MLP neurons of a small language model. Each row is named by its layer, matrix (down: output weights) and neuron, and shows model dimensions 256-319. Each number is 128 + 32 x the weight over its row's rms, rounded and kept within 0 to 255. A neuron's up and down rows have the sign that makes its largest values positive.
A block is one neuron, or neurons of one layer that tend to fire together. After each block is what it responds to, as a language model described it from the Wikipedia text at the highest values.

L5.down363 [111 175 144 101  86  99 159 109 137 210 153 148  98  99 136 148  72 110  92 152 120 103 137 110 200 113 107 151 159 147 200 125 131 142 154  80 103 136 126 136 111 197 156 104 130 166 111 163  93 145 136 109 100 106  92 162 112 109 183 186  97 160  83 135]
L5.down408 [122 103 141 118 144 118 165 132 151 126 152 130 107 126 114 111 128  95 147  80 141 125  92 101 112  98 123   2 160 139  70 144 174 123 167 156 153 129  92 192  99 149 165 118  96 144  83  46 160 111 144 149 119 124 136 166 184 120 129 109 166 150 150 174]
L5.down480 [112 128 176 166 152 160 169 155 161 112 137 112  97 128 140 120 145 125  96 181 122 137 150 121 192 122 190 100 104 128  94 139 126  76 138 164 144 161 139  80 160 146  63 195 103 152 194 115  96 133 137 107 157 103 152 125 101 165 182  36 150 141  83  95]
L5.down1127 [140 120 166 138 128 162 198 164 141 193 118  98 201 161  96 134 150 151 149 120 168  92  96  84 100  83 131 161 150 158 131 141 133  90  81 137 119 148 159 142 140  83 177 143  91 187 109 100 142 190 114 139 123 180 108 141 124 140 122 151  70 109 109  96]
Responds to: Mid-word name pieces

L4.down847 [126 168 150 113 122 103 133  84 129 182 130 128 122 191 111 155 140 165 126 167 154 133  94 174 165 129 130 181 123 105 115 126 126 117 179 156 162 173 181 105 161  99 115  97 173 115  97 129 105 153 124  47  55 132 181 123 148 119 135 147  70 185 122 119]
Responds to: Copula after subject

L4.down774 [ 85 120 118 106 123 117 141 172 144  91 170 116 130  99 112 114 124 151 140 124 106 133 137  76  57 165  92 114 134  96  97  48 125 110 144  94 125 176 172 174  97 107 123 159 197 115 182 160 147 134  58  77 133 105 178 115 102 115  75 204 161  95 188 124]
Responds to: Capital B word-starts

L6.down127 [149 138  87 125 167 108 123 107 157 135  86 157 131 132 114 156 126 128 135 115 136 133  71 145 174 105  52 236 176 101  97 140 153  97 127  80 161 118 159 129 115 161 123 142 161 123 123 156  98 119 171 109 149 137 107 125  85 130 162 134 150  90 152 114]
L6.down249 [131  62 168 131 124  85 125 136 122  79 132 145  53 144 165 122 184 102  82 218 103 149 185 106 131  81 138 159 155 106 184 122 149 176  95 119 186 190 164 123 138 126 140 165  93 121 123 136 137 105  98 107  58 102 107 168 117 150 133  77 136 116 133 145]
L6.down363 [163 143  84 114 158 147 140  95 108 130 139  25 156 131 110 130 109 119 145 156 177 157  83  82 114 155  78  77 181 130 159 121 126 122 104 169  13  95  85  61 136 117 129 171  85 183  64 108 139 121 148 108 148 121 178  89  75  79 130 157 116 126 129 113]
L6.down442 [143 102 163  88  89 138 105 141 131  67 146 156 111 122 144 101 127 161 163 197 134 159 155 144 163 144 105 220 193 171 129 165 112 135 112 139  87 133 164  94  93 100 142 136 202 134 114 163 112 145 139 114 154 155 142 144 152 172 144 133 112 117 143  90]
L6.down581 [155 140 131 124 115  65 146  71 122 162 168  99 102 146 143 135 162 112 124  99 139 143  86 107  80  87 117 181 158 125 110 109 124 121 141  80  69 190 136  74 114 139  91 181 144 165  58 152 161  43  47 159 122 127 150  88 189 115 131 151 127 147 105 138]
L6.down661 [127 140 118 111 120 152 171 156 136 178 174 178 136 102 159 120  84 148 143 188 149 106 164  59  99  82 142 131 208 138 122 158 136 172  98 129  85 150 167  96  65 161 134  89 131 111  89 176 114 114 107 121 131 143 110 101 123 136 147 222  74 147 133 161]
L6.down740 [138  99 134 173 112 165  97 140 158 125 106 152 173 112  85 125 129 128 128  69  85 118 128 200 123 157 147  71 150  97 134 114 103 144 121 161 131 160 126 129 112 184  97 165 191 132 156 140 115 143 133  94 139 108 163 169 157  60 100 117 167 136 136 115]
L6.down927 [123 141 180 198  75 170 159 114 144 138 136 148 147 143 136 146  95 197 174  76  72 126 121 109 147 147 145 229 108 103  76 155 121  86  85 207 130 145 216 158 158  84 147 116 101  68 118 129 159 123 118  73 180 116  84  41  86 170 104 143 101 124 157 176]
L6.down975 [175 116 115 118  94 167  98 168 167  98 185 119  97 107 128 105 162 164 144 160 139 159 175   0 135 117 143 201 157 135 109 154 102 125 160 133 169 143 122 177 132 129 110 152  94 174 138 123 156 164 157 128 147 126 120 130 160 159 123  79 141 154 156  93]
L6.down1048 [101  91  70 138 108 141 155 138 191 131 136 163  87 119 135 188 124 137 116 102 125 144 119 169  71 122 140 144  91 150 136 155 130 136  47  54 118 184 122 114 212  72  91 154 126 109 136 133 137 151 103 109 205 171  94  92 122  69 137 117 150  83  91  87]
L6.down1064 [109 113 119 131 126 169 172  65 148 116 201 169  88  58  85 144 101 161 114 133 141  92 115 151 153 127 132 241 132 110  93 171 116 149 142 157 115 133 112 134 114 151 150  76 162 149  79 144  46 134 106 105  78 131 157 138 146  74  91  60 128 160 130 148]
L6.down1068 [181  93 129 146 131 149 170 122 104 188 135 134  70 121  91 137 111 132 150 121 130  51 123 143  64 122 120 165 117 153 152 103 150  77 109 160 101 161 100 128 131  87 115  79 159 103 100 166 171  99 138  70 132 169 133 145 102  89  72 156 149 177 100 103]
L6.down1117 [128  99 152 114 139  87 147  69  99 113 102 134 171 128 128  97 144 114 120  85 116 101 115 111 106 101 150 134 135 128  99 128  90 106 126 161 134 151 115 113 115 148  80 116 114 141 210 135 118 113 158 145 110 120 177 136 166 124 133 105 154  91 117 137]
L6.down1153 [143 103 115 100  97 107 176 134 194 119 126 133 151  87 174 120 115 137 123 129  36 138 114 117  97 143  43 169 173 110  86 148 156 145  99 123 143 100 132 141 147 111  55 148 106  69 187 126 185  61  94 142 150 155 165 110 153 158 138 155 120 120 120 127]
L6.down1168 [100 132 121  86 145 101  94 161 149 123 126 195 109 111 145 159  79  66 113 199  61  67 140 116 173 105 147  98 159 155  92 134 156 100 143 121 135 100 131  90 113 111 147 138  82 108 255 136 159 136 121 104 167 141 109 137  50 105 112 118  48 180 144 153]
L6.down1237 [131  80  93 105 145 120 167 160 153 104 189 132 172 137 111 146 147  98 112 108 163 104 226 159 147 153 131 101 167 107  85  74 210 117 138  85 151  97 172 152 191 133  94 110 131 154 149 186  97 141  72 126 157 148 139 105 134 100 100 107 152  76 103 141]
Responds to: Copula after subject

L5.down252 [123 157 166 116 161  58 168 142  52 160 140  64 161 193  71 132 141 143 163 126 101 150 163 131 152 213 148 204 155 171 146  78  92 190 180  49 148 131  77 136 127  86 185 112 147 117 116 118  81  95 125  74 124 119 150 170 133 156 166 107 132 177 169 156]
L5.down455 [133  85 169 106  46 112 128 136 118 185 133 150 155  82 131 160 130 140 147 141 137 165 142 141 153 151 166 210 122 108 157  99 144  93 109 149  89 134 180 141 137 133 149 121 135 159 144 140 148 114 106  56 118 124 142 146 145 160 174 148 130 131 108 129]
L5.down638 [101 105 123  93  98 108  68  87 145 109 166 147 143 122 112 137 157 155 119 158 124 161  83 151 144 121 120 184 164  52  97 121 128  70 156 117 177 167 122 142  71  93  74 190 117 123 142 163 124 166 143 159  80 132 156 130  98  87  95 138 184 125 189 103]
L5.down908 [103 153 113 176 109  97 113 146 154 182 144  70 157 100 121 171 132 146 128 164  86 139  96 119 158 175 136 127 107  61  87 102 126 112 116 159 126 150 191  98 121  71 109 141  71 144 105 128 144  94 111 153 131 168 165 167 142 111 169 149 136 172 215  86]
Responds to: Main verb after subject